config.toml
n_layer = 14
norm_eps = 1e-05
rope_fraction = 1.0
init = "uniform"
init_std_up = 0.0146
schedule = "wsd"
decay_shape = "linear"
batch_tokens = [65536, 131072, 262144]
MLP neurons of a small language model. Each row is named by its layer, matrix (gate and up: input weights) and neuron, and shows model dimensions 357-484. Each number is 128 + 32 x the weight over its row's rms, rounded and kept within 0 to 255. Numbers have three digits each. A neuron's up and down rows have the sign that makes its largest values positive.
A block is one neuron, or neurons of one layer that tend to fire together. After each block is what it responds to, as a language model described it from the Wikipedia text at the highest values.

L11.gate775:140116090056077147123149129152148082137124134129132168084085166151207142163107131122123140149128129159147106082168157140192174149107156114094146144144119122074148118128109094160120125175126165099142196197116116175113140186177110163164073096124108146139120071079107124170136148096114129140192167157133172194165164125147079139176110138135137099163207065119120121146115123109137162101138
L11.up775:112170122131092112095127117184080094150125121142132121154077133119165123096136152130133148163177133182142117107120144204151168154154141155106140110159180144070111110126102133171189183138175192138102100171161120157125113163129175136164147167110146200121105080064149143111165095120103093140147150151171093148176134093119104184107131106145146131136219089093138185103121125138106130101142
Description: Slot before a quantity

L4.gate51:097156149169127201146159107115119140123108121161125116133168140182114065145164136062175135108175083176122143123064140092148116098091181145107103133133111095123140180114132144112114124148105120167088194150168112120094141168083107081193115121134102157139163130075117169212147151125098127154101213105131133114165138110070097102159118168144109174108131119123131120160121139120092108104092
L4.up51:159147149083146104091179137148153099166079096148148100111186113093127169128081145111140095180116174190136093099135126168150132205136148114097158115121172164140082127121058125126162121095123108120114129093123105108108129111068114118144123106096071138123180125147117138079141092107119150102142116126144109197122145122108170153195128118145145104117114138095175086094077183143114115083122
L4.gate160:134166148066072121139100099124166169169108113121141163149171153075092198124108105091159149156137116108178127156108040143129077113130138127116070077103105143120122134173148130185134095089137078143126158136185181103172166146129093110157154152104101138104156135163158169162180106108134118106074145067090147100148134127090163114099138147162132104155141130080173126098225127125132103118174
L4.up160:081125132107125141163161085207140155188148149187168086102149116103150145115111087092116152123088143162140116082111113160148157161046172118093140152158120135107135174091097096127087153151097165164118103140079087137135082133144140142142120110075061107078194153142156173084145169095149120163178187153150130181146103168137131133196153079149132162112067186155144030167125118116079143132109
L4.gate178:118123094118142136083073083115152182120150118113064140109147130108150105165094105082168148152135104130161236140114064124149115150125176123175106114146126126080183139088078133071174074104073091098116153085139171162089127062082117137142136150136172131094092188092070113132162123139120144127133167075094096148217166091135052081094103162137156203155179116092159147092145144130163198064147
L4.up178:079119081123195144082111100085079103132068118088104130113147139118128117121104144130184157218153148130167155140200103133093106138078138113192167120103075160144104118111113026080180110155096140120177109104137170093137130102128105136151115103187136109109095114129128140085191113093170153132131174129121126163129172140143143141123133160073109131093109148144108155098155100118153111113116
L4.gate294:101105137132130095086144121151196127182122074136139162173155130102140133116153127100119115127102179099091157109070169169150124116097219105141143095100157168095183165145170139107106158125072109152082098149123129162131120143084078126143051114153070133116159132138152128121175130141202114161155167116134136150173114117095120126167121133134126160157108104104143014129115153096147122147160
L4.up294:144158209053112144103145131099052143096085120110156086115110149139109200111109121142108121170101163129146124160150107118099145134153112134074145114138135117134053143179147070157145110087181094140118148091091178096131075131064139171145098131099126124124130154138177115121160133119149135118122153094116137116098140112113141123092090087198111128098147148171149095134159220122082155163137
L4.gate353:161121100125144131183156145157101154107148092099115123136148096172071094136167115096108154084128070070157141140149134115107173100147172128158154151124167179107166081078107089182081121193176124112141163110155160105116132130099126116147133126149134119133108133145125156124104111134145173143131157139107130144178141140132044142132108179080106115138107101073113147122115097149149123139151
L4.up353:074143186122112126145185112137144090144169139094153122133147117160052147115116143145119106112125102143145106140162079143170156150164185138092134120167188121140107133143042191071149106104163077088069107161200210132113090167157097138206108111120072109098098117168139103161058131105171128192094089110165133101136119224095129138149140173125114126148104129151121105154090086123090098145142
L4.gate575:086179190110092115106156101137127180146167168141134126121170119138128102125136105137111089097116158129173167135111118107123115141071166122107175110119145162151106146133140153131101081091131114131086135147145133158130106095146075166149154160133091150186114187132165160155167140157148190137124166127148149115162162174102036107171138192144078157123087140129142112112180161145100158133143
L4.up575:048165193151106171067100159145095143142084134118124125144170196097162180067110124120097157102165105103126098062076199128137116069183170100107082188041154159077178151157134115194062132125065133086093109157140088137100146186139152128110082119095142158135195164118094127121175199112123149084101137094115124109144102135145150137114071162122094141143148096124098069132122138112120080161133
L4.gate602:167151148098091139121140133124179119119128098126103142135149114149137123104125115112102142078120104097171146077168127118111208069144144126066114131140184194079140118138105107135124121173117162078157105158135108147094134089150207200154134116151114073147134092112106135213139146165076154114074103123168101117188145087134019152130062198123167144133138122089138128133148088139157206088133
L4.up602:105150103154113130124157136160200151133116137081087053203131159134123101154123100108104109119148122195116195144088056072093112153138120100094077154135159066180055098228088175189147149142113133140123175106119169129161162173130119090126151124150119134086130091130113123117138102152179108125140137171124141062162049164131164142098090106087165090138112117115105155065252177122115136143164
L4.gate616:115147152089123083145110152102192207105172080151141104117138153125122109151073143062146123128156106177092199117057142121145160126104153137103190106136129095098093145086111127132092096149077098076102121090125127127043137142099149124161068108140132141126101099101146144128173126085115109094160200077117139158235154115152045098122099121146150141169186161134147096157079147133104153078163
L4.up616:139175101152161132112130131148130140138075140105110141203085145116135104186189093133119151168087076156095126184119152154078139118046141125119161127109091132092105135179114119104153137125162068109110111103145188160102045087099160141180039167106123072121070126097153098090125089113134125173072157162117133156125146159163162093073171121160151099176162134107149155165131094191179163101112
L4.gate700:139190087136085148118118121141099147147145151173108123144177134194121127119168063126135150130110115146094182174095113098136110149119162124056108163091166183107153152172119127150016164130110119159158122117099098118179164140115075134167126120125118128118130189151087183087122115136108099155150139121174118163115143113122093172107069112191108148179149151115213056081131121142122197115175
L4.up700:113145193138166076126089199190138090098128129081166123174149093123108112134102124126108091141155163141100105150103083144128142066126187105162168160169184126152112122179110115118181171100163166115117072172104141081061131118094138119097127156087137124176119121121152104168170163125040139121182126117186107085178057127143094189147072124120131169125105122103145104162122128126169164109094
L4.gate716:204180164142165172132133083113182113068147101159115141131100175166159168150135120091155097168096152058122066117092148095135150175089158163163133102099195182126081091132135124145124122136139143108128134098123207114124107184098108115101156129189141159119146145128104111090175049141108173185130170118103141158159147160116159176130116108135121119147115134075161121129178176098077128140124
L4.up716:144185157083093129188147101115083109145163084183170131115135109146134151122133129126161118151109117135200156141105114150152160112107147166058213113144188092126091110089079112171149099088168125168088181135102134152141116109151090155121113124134103131118077186131122161110112097136191106075126110147170141158156132150134087080137125084237112197092119129101121144129150195094074141087170
L4.gate895:125183167120082150091160126117188138152118134125149129093116136119151139124138102031139161096160145222089164133057081138161164111091202144121101167106169093155113152148070110113144161130089085103083144141161155132065071146093132172144104130146083097109151186144081099173123134041164161118165160123157099138146129120157103154132134098125155099123153147091170087164111185105069153112150
L4.up895:132098144072132172124110158127124144134100166106144170124130106112112129138099105099076136124117186138060116173179065149148121149143134114109122102152147137111141086184124120144139107133156128096104131145142146225108125112084136062131151195116169110078055146204160119150094135141084175128049101154128096166179127120112090109081121129146144152143156130118087116086161141138101194096163
L4.gate930:072143139127176179075129132143113080093113102160175127105100100111177151114082087088138190107154199153135163127074124111135121164092109162106101172060129131108105170114092139140182138194094097154148153101131110132137115093155094161167090139095066146142108138098065121114131078055216096135223129118104092153112153133103137084191179088168164129136089120099150092130108229119095112060103
L4.up930:147202130158116087139132120079151093092089126125098136101136135152106108136122186152136145151075178129155159130117079107158108146142081100165086140117111137096102111108152032182189102163117133093164159119151110117087172085141128137170120173151128157148118127110136116124126104122118231172150180139088120137133180096170117177098161140098169105152140145117087161113168166140105151116129
L4.gate1072:145110125173112117098087084072174135115145095107124139145134079111147119130135121084118116089112198163152158181106153162097165139095144175139104063122101140046131131080098080124146113179085068130060147100172130131165127190076071142161159158156075093137130104103129143164152157086127148149140139070170142178172131122116154137192106156082184083100082123110199093142128112137154111091207
L4.up1072:085157123101121170141118088165149131146133131172137116130134191120129108155123111115097092125093122132146132167072161145159111122103205199159150157129109151163165144137161132105115197154088061162110176131174142165114118167077055167086148141159081195130172177145133124111122093129099111127131130131171148105122128166106093099137145098112154112120122113073150109080086113164130147133164
L4.gate1146:142120117131118139126155130123153084152180104115141178063136146173133156186155134070200141153129126170157191117087121097087131196160171189109146117084098142109140087114073137098149143142134124095147162137121179148126138140169131171100143158115066125084126183153118159096133124135137151155102158117094112136186202110117149094167131154217165104134109094084176095118127138093119135133148
L4.up1146:091129111181136130178141094107064151107128092119139107103114104105173169108065094145154132145128123108122085176118081192153130173115091139188124166152121116139079177143157151188181108076101128111109146136151126086124128091130151144125144184174120137105143078123078118092146089084090130125056131114158144078134145109126119136089149122087159116125112157129193163152116181133151130156095
L4.gate1318:126122186106110167131120158150097161109140136104129113107169121132107133162158068069149167106114192095067136144101129129151126146083070158117174212125154080105117090067134101119132159136188159151119155101142104142079140113147047187106151153078124155138159168087103151130132164102167152159090175125121121147113141143186131138096125119124107143172093178108131086141179125142111177158136
L4.up1318:155074096103043139126149178146187154205073107145139095172099170088099143190160161153130111128159138088170132165076078160126130111150115136124076119181092148170101098119104082127159119144095111109157122109090117200125134099129100119079120064141161174144106135098168139139144136143104113153099136156104112138169119122109086129112132148087127114123173129119105059084162138137170121108164
L4.gate1343:082178168120174175165098138140139123130137112164193122153159113162117124117122125139083137121108160178124059127134083141111165200123154127139139175133204155095103140111070155150147114180135106140143136127132116174121128177104088196149157133098115086105144163171107108155131117088136113170163100111131147146182102174094120121187111159140136149133161140067147148093078135115126106128150
L4.up1343:120121127080164078119092193154141102128188150184144097135157140070126178111113129102141107183189107073144132145126185147092114153078124159194145146079099160113147125127157120125103153095127108184132107146132147096108145135148119136109159139133060126132169149109081102115110112067150108111162071077128145138073136141067144100164138106158139153119106130066183099091093206133054177117102
Description: Table numbers and word endings

L3.gate542:097124160131085168092134166139105166128095081131094143145103097121114145129129108134105116170137088119120114117104082111069131134077152137140097105096148123098098151164108124078155078177134124111102123162075192147159125096094124201137140123150108141140112175137096162130134101139148133079095087103052160154193158115127093142124076124131095100126175125167167126119173198117077157107168
L3.up542:091159192193082140092142126130130174112086080132129122150161101173152108177182112093149119137230089156094100096129075110115164155109142144182159163088169052094116177115048090145182139156154117117124144077112120142090141159111108073118110114145135151171124204156106172140179111087109109081094110116063113136155150140137096060161108101163139117167154170107166152130117153095139211146128
L3.gate822:152172171152144145112167118120179131136118057105146106137083096101167136136161099101117128086129169196096105106100174160141165185124132113110130093077122102071082155157061096137150134147135148133114170142083125175097163040067070232174101086164124181113079134101165108136117094104166078094151118079159145172167146114180049119177126164123098109171188135116145158096094112154068111137182
L3.up822:127140171123127086151100173179070155114167157156128105103126116092132132178101146095109179104196139184127134135162195142180136081159083109113115132127091125185122092148111111076182118120147155124146148139142171063064210058123113114108145106124102140172112165103145099129133137191132151151095116138122123176125109172125132055071086131129138128141140126091147046113132127149153142177124
L3.gate825:137105164174106137081132121142166104054139103154119099176179094166168106134108136126134124159212174188155109136114114044106169121096112151149112111069135101045137148129080176137169157171163096089142104119172110186133160075146115105131104143106088171116123160147119157133137124086091098154137193137078037157174133102134131113141118161120126135159196125130144142153117172089145148092149
L3.up825:084125117126143136180113093144181178150172091131149165158130138141171090147098116111071142113108110097063117072152087085113155155108087155127109141110135088164105109140104125102166167120141163066142139189131113157144171125145112176095173110085101093084175118157119110123170083132104084084097114103095112123082097190077096062125156082165099115169106144114121199118124156136168067138179
L3.gate1068:083150131155121114104132107171138194136131110143108104193147157125143153138176152105135123148188129124104091184121158088138185129127127142118116119119144106070145166113089151112182128147091094152167134070107186172153110154062113139119181165138134129194123232137085151158165146109110142135079177130104094185151126124124071113118134136105128095118159135073157158128133150079145171101145
L3.up1068:109134167107113132103121096167090139091152112146148119151155121089123123200116197130105087120170142162126183123098059158170166162118142173157164103119077132134158170140080110108130043086187105124154082077127128160171147197110141187089138159121142073157084142130123152193149114118143063167130182141129113140118116143103109102128141106135141078100120173067162092040141126146114101105120
Description: Two-digit numbers in tables

L11.gate365:111137105145126086069162112118113075135108151163115127126173127117138125186118091148124119157115161139141057165113100165150160126046094127085138122103131117071128114117100174195123052120092097092150177108175153176121102134080163137162106158132086118179180098128132163186177132126149107115139086159139061149094150093130144110156112158075097173129100135135172130108117110127107132180088
L11.up365:138049122099159152132164064078120101174173111141132127125069147099184095158117112062106160149150140131158097188049090146149155101137155160167141093140129102110120119093110180095083104147174100099111146116139111146105143132108115152148093142128154102069082158117042130204199109101176123143070157081105131147132161099107089132153166124129135131132125191136147115131090147221103128120107
Description: Numbers in data and dates

L4.gate98:145118144145127095133120148166093102189144083097150131123112095131182116163132062103124187087171106129087119088163122158117098129129145140161147124123152107114109188120121152168152158150179114122137157110160052173090109125160122125150172174134140112162129099120125130187065169088101175140104110130148080107065108092100203167133094138117171133125139117135110134197124097163140137074114
L4.up98:096156074113154068159232152127187143077098133101151094125120075150098130177103166080115156128122106145104099150135167128151114074091120173143091136133120074123127102107077063171121174170120125149085110134142096179124107169149178181107154098052143129080058129129078141121138179137126065119101134121175122124171127146111096126122148103068205093124128170112113155108141147135096145143148
L4.gate175:095130153130124145173104064080097146137122124116148198120173122113108108089167132124134124143116131056132166158108119129089113152137115168131180118118188066107138146147154183089129119129167100095123158078137106147109087149099077074096196198106183080132118096174111153152124076113172159115096158120192080081100147150124103097107153130122105105097167150064089103175063089182131136071160
L4.up175:138166159180100079125066136152120123073105138129113174139117142160141163133134136116116134129096171180163130106151034147129105102149109136115151064104139137093137116157136168111160086150184115100123079184137089119153096112089160169101178105189149110124124114108163222149087143086142152114137120135147152167104149122077135109110137120201119054122106117162099170123117146189146146134122
L4.gate281:150073119137129094132128109125145106143149107213116121144181093174139069174167078131141173077162108131108098108124126188156155102097109133126104167121122154101153173142134111153117181111155145087139146111120113087164104102100126169132141119129131179226155182093120199131139099082116109095110130116114128093126122130106159070185136143183121101178152099114153139142143125129192131153127
L4.up281:160112147212111141144139142092139096121148157174132123106128147080140121185084142151138116145168110152126139135174155163125110167087107101161099104118081131174105082137079138113107095143127103085119105111159134114167125124093110108116140138105127087190110155162106104086110129098085231173112165179200068140127120088128131104101082133116111040094109146111124084145113131114121163161146
L4.gate296:189108148099083146085135126179118112134180133038097191084149159113094122111160096141158067147112131100109126149151093099165084147130139138118139085142103094087214113099084047110121124121126107087127093136144130128038148096084113156106153104133106119107101137104111114118147092077139161154149142111165101164126113125104137133093169130118159043149140111111121136141134067155201119136117
L4.up296:057173134127124133081092174097078138061154162178105155125151144109126116115098164095134095153137186147112146082169148124130140129081117123143156084170118055093060112110127137073131139076097093159121083106176148092176111086056106129092206194112082093060103126134164094097074148136132166083046155094186106175092128124051126122109170118122138101073118148152176098137090097158148134101090
L4.gate626:108112141096172109136135134112141111193123112143123124133116117115097112151170139129090093103142060056097080147046127140160092131110158146092100108160140135072147093115122144142146119154145139106078108142072122152115127143100125087148185172112072126108143125151137160051153138110095093141111105112089101153133178067112125173142142194118134117155144122149130096132123104070101149130132
L4.up626:133074083134128079154178111086152171094054077190129124138078123127132036139158145210152131113164123117236115160096221102159153112154103139143144138086061122151142142156134112132096121058165111140123135068155084092166131110170164063130122095168159192219120127093140112155164086219069140128120089148171170137124108176158116130126105133131186127114101144169123214142142088143147101106127
L4.gate695:137123110123134146127142128061145131122102152159147112111126112133131104151123125165084124187140115160129134100100135149185173156152115127114160152142153109060122080100036140098137052129085102137127103172151153125084198178090095144109139136113101121134164140141137175061194132063118115151138119122154117164145164045113156111155114167096192101133127120107219105177106089123159132141080
L4.up695:105137096110099128133094089087166173153103129110138142116117159106147097145156133181106128108110111126087085192216107194104090159085097149171126135055127113135138104122138151108138119197166141119104113122072120125111146105156180109136143144148147164089145159196155188104127078164160171157153091085156123118134091092076148123151117151063131158104084105104176126088127113127158138158099
L4.gate742:118093157126101160125094096152131138087157120113154131180127131078132175179146060133129095179152119113162167132075088142138129132096143149126169134123178090061177124137112169124108202091124138117123128166103152145143135108089108155111163152129144143099146154195153151142114130126146100188167146112123096104105098100097108101108160110162127140146170123137117074176161157041156151116136
L4.up742:146129083159088164154142143169083192130185112170123125120082133160116113135170162162128152183101102125148090089136127139149154105099163154116094132122081132113108093064186147156068199128094166120081137112122062132128207156127122131097148130107135117123081081127123115093163119154098127167114106137131080172165158057120121145123117120113122183156093138113114181130158143148135149139149
L4.gate784:180115108056104098117120119103096170176140154111090107141136140116126119131142118172202121115115131150129139142117127210177084123129102152116086094137089102163140125075171134150068160114085110121077125087164100145113148076137104162158185182154166186150076082127155172152161134092094144133101143113113073078183131087065175168105102204107121111157104086085142170152163110128175174113151
L4.up784:161195170123123082145109138156171112153111165123122103144152194115131082146126095128145136196137127128153140089093104124136115163117154073081093108172139153085079133121144154183090174105144113115151154053101079151143093164145165136114142106110129128119164155068128137123174171038170079128148155102176111104160150164142107186096159099125152152145133144131146148149160148134166115075119
L4.gate798:092152180064045116167104146123162192106099163147082145096120149149115120182140115136194146128169133089120156130082077141188124096183170143109121084178147108076149112099164130128129125116128139136142136106147157119128173109141165158106127173141130131205072196105153132094121152132099101158064148136079114072167129101102101100129110138115137149142132089141185178163144087145144152134154
L4.up798:067107131095126105093137097085069115096128179178170158065122082133178174145135093086135206135111143108135160169132070163147114077115122143126106162106137066137063133163118113140137151099101147128118068143175118139151116051142119105112190196109082136169073169098084153127094126098121113118123086114183087151121209108149109126134140128126122112095106111114159095134154122185176119127130
L4.gate866:126088170175097120100168099111184148131070090170112197168145077176193179175145088128154116110132146130123103112124113156172103165070138174145089101122117044094151148074064102133192147149104110119122139113088074233133130089117157119144147140095095165148145173119152188085218117099154100118114137090138110127150121059085132079142137100179160102133171117104151129117159133089091146088123
L4.up866:182186112142130148169159109100142125170092118179096176158109153125211167163148169137104146144144103152135086137088141141137177142149195192169161105152046044133117073139105095137113132107062127118157116137138099135152197115115113119115142143138195102133119203159178161152174126132118132100115170078148150099154134134162144085152113083165091152114169143076156147171131093161095107125135
L4.gate920:186058124160122103101126159088124127122120141134097129117140094187173101137136109115201142050161078116173159143169104089096166135167105124119156131145100112103198095095126150109148143135089161087133150179105106119129151111138121144155173127159130091186100118139075139152155164102119122181112103120154034195183183066155125142105074171057184132110119075147134142102113067176178166125153
L4.up920:190071128144066091164133156104176118120109160093148131158136079175116086204165106073145063122068107134200168133134038073088122158174190133114123169178163154053158127076044112131092097079133125080122115104067135104165141118137145142134106110094114106181174178078104114102097169125114121153134176155147145161193156060122158151158129120150198120088195105135139174162168108132124177104114
L4.gate927:123062170133129178119145066122160124169155166137044130147137079124207111181121085135163138077153151168176162136069109123143128050113136123158090066130136043106181167123103191126186146107143172107109158140146078184083163130078105081204141124104101162111156121129179145113116176122184143195152110097136135088120069130086156160210114099169116141085162158178131129106106167144122176155113
L4.up927:164110143177136164116145138092182175106071122210140094142142130096108144155207076103140072137149127118165088130097157161117158110121160109108118109108137169057111113158077157118149137181088126135054129068084094120142174133083146158133136112113122147117137143075166116109165206083118111152090135120131119121146071071080182107186158160137167072165161116133179158142098098167129107134135
L4.gate951:156108099134096105143126121122127135156116129131099118122124104144101110176144161108166091140121113094119167096172117168116150162160123140164047104201023135106143128122160175198118063126099133153157182125120097095139142138129155127122145198115145124181170134059127145106219102122152079106119116146117101142128163110090143185142118157098174094189079106130163211143127088173148165166113
L4.up951:103136127117165100130087102065169139121068136137133153114118165141178131086107116105140130161117100117162129135126082128153118129114124058101132118115113081092132071158178178038117157046147113172059124134062144084118126104047129112162133111093144107100105154167187100167173146106167181164129108126097211098099100193125145117131127144130126164086089092122171080123120139148109131158107
L4.gate1063:158097098090113146173120098109194136134123141080068142127165182161157120129130129134159141055170088108142149134142165113104118139134088146139105118125086111154087141076119097116017078115132121123114097112136176109086134098122151135124105133158148115127168138116088118161157136100132148064144111111127144130157196109072091135131128117115171099142123089114163129114166152130106119121108
L4.up1063:102070141161131151110119121155077086141184122126107129052112058188140097101135073205148188111114079061141111065093127168162132122115168127108081149175127131176117138112139118126089174109138121096104139135131106180129133108132083145111179145096130141171096062132199130123122130199086068141143113131119073078112084103135128111104074107152109149125105102086116111176133095101107167100112
L4.gate1070:129135121167146129133071086092091125053095087135095221134138111140143100122148082235161112131178105153137101161117146165154131170123092116126071106124155067111116093075104171169082173096149132126100127078154056154143106051145153089098144190095099105188133146074104123098188151131132134145045159159078079070112135134143180104133152102127169132150154057142172161174133130174192122127109
L4.up1070:148111143150153124173120130117198113145113137142147138180127171133135149136154096128134151135159103152150113142103138152091136155105125140162145072164083178095110132170096157071122156115121129172110078073074157150033120067086136153098145133187171162103097107105182086167108159090155154135136100118143083124107117126076155130122166121125108137151100131190191076157156120205164164117123
L4.gate1089:089096119110133185120143106088185162158133061102102052154119100123151067178163133116186162157142182112132148185055138117142099123128153135130083145136142129144096147063129130111084071119105121125120184114092161119127116112126108135137162129118132133083069187091129129096187138110139091125118142103151101134233107043079082120134152114132147132127100114134165118084135119206130177126142
L4.up1089:100119085130137131174060106116129059136114135083129080113092081083132118108119119159080106125128177110143058101132099198153119096139050122133132075109118143076136135179203141166145119134121136111056205113185104093169119133121122144092143122095110147175110077102139126117152101154104110097129129134099106061070173102085178144088151150058137111160121061147166146129162084144076146135116
Description: Early word-continuation pieces

L3.gate628:138112174107135130186118125143135152145169136153143097134088084112131104150133108120141151130146106178143175091077126101158174114118164159130118070175140100122121129082124170161083125176117124134066134069161148112104168161113097146131151160178142116158122123109112108105135148151124108079041150086125090095165127137108093129163111170125156120127104102140158109158163084169146113051136
L3.up628:071131144117106120185141120164065163127104127046116149130115108093102116132078098077155094104108068075161124082128080141079137143149145180189109096091055132106081136090136103126137090114069161070082177071074091130135167148115128141091125144080137137126143116135133089118112100158156122140064112087141090091126160103000105094183091153109150108147120099129176168131171118146108081053103
L3.gate646:132164114113135147090071147143090175108182110099091055122141109135166063089112128118126120203150151156104117090125154181180104115169148158149182116111131154130106103119149139102131114149090120164147133078066099152141108145110144134103181197099165140145065121039182130164094136148165114098096154116130150125144160105090120145113182137166135213132087196103162171154118099176163164067156
L3.up646:134147148136092078198148168136097133153136126075126088114144113162056011066133071169128132117202106150114141101123112103132140097140104200080119184163090098105099115126148130101113126110148107089132102103133086135107158125141155129077170183119165134129087132069126168130180167093100141113080135092138066111154151120105182120144124179102094072114062126161153135164154088131137179097135
L3.gate691:145156162093121120083152157116058130162061170092090173153148134151127152152147138125142115170116126060187127145145148142115111214120150172110116125117130108117105110173064094122127107121106128130177139136156137134078168159124101145136170154106117128115104073126166116082158110115137119098149066154178109098099195125093147138122125166167110161109077121149134150125190144106129129084158
L3.up691:137131171076101138088096125117088143123099167065091150129156136128129118148135139147124109140132134099173132160098124127132150140126117153113141182124169144153131117118107106140077116099116133088177097131151147144089163127107096144135191235111140090124112132127156119116158098122137098146139100167198104094159253122087129150103098123148111168062069113168119135131169140081148138083127
L3.gate1292:167098178115143121181104161196101129155117155153149148137120077165177094161092130151124153177117113071113121107127102104141143087113081135123153110161110096118072130097116107127107105111173101205158067132153096128107174182181136121126199118092119140170117129097126125149123167109078139129110165119127086023174113098103132172100130068119143123127129086119137182155144128144206160115120
L3.up1292:140123153116139134145138172180098154139177123168148114131139166088057114165146094133148083144081126103124163069115148175066146175108131144121168140151132181131144074094143133117066124078092120031136115162110038149162158097174105165156194092135118097138105121098144185116066131166148175154161105053148166078144145138111123183173139142116113150207138089137101216177145127172152147164135
Description: Numeric quantity values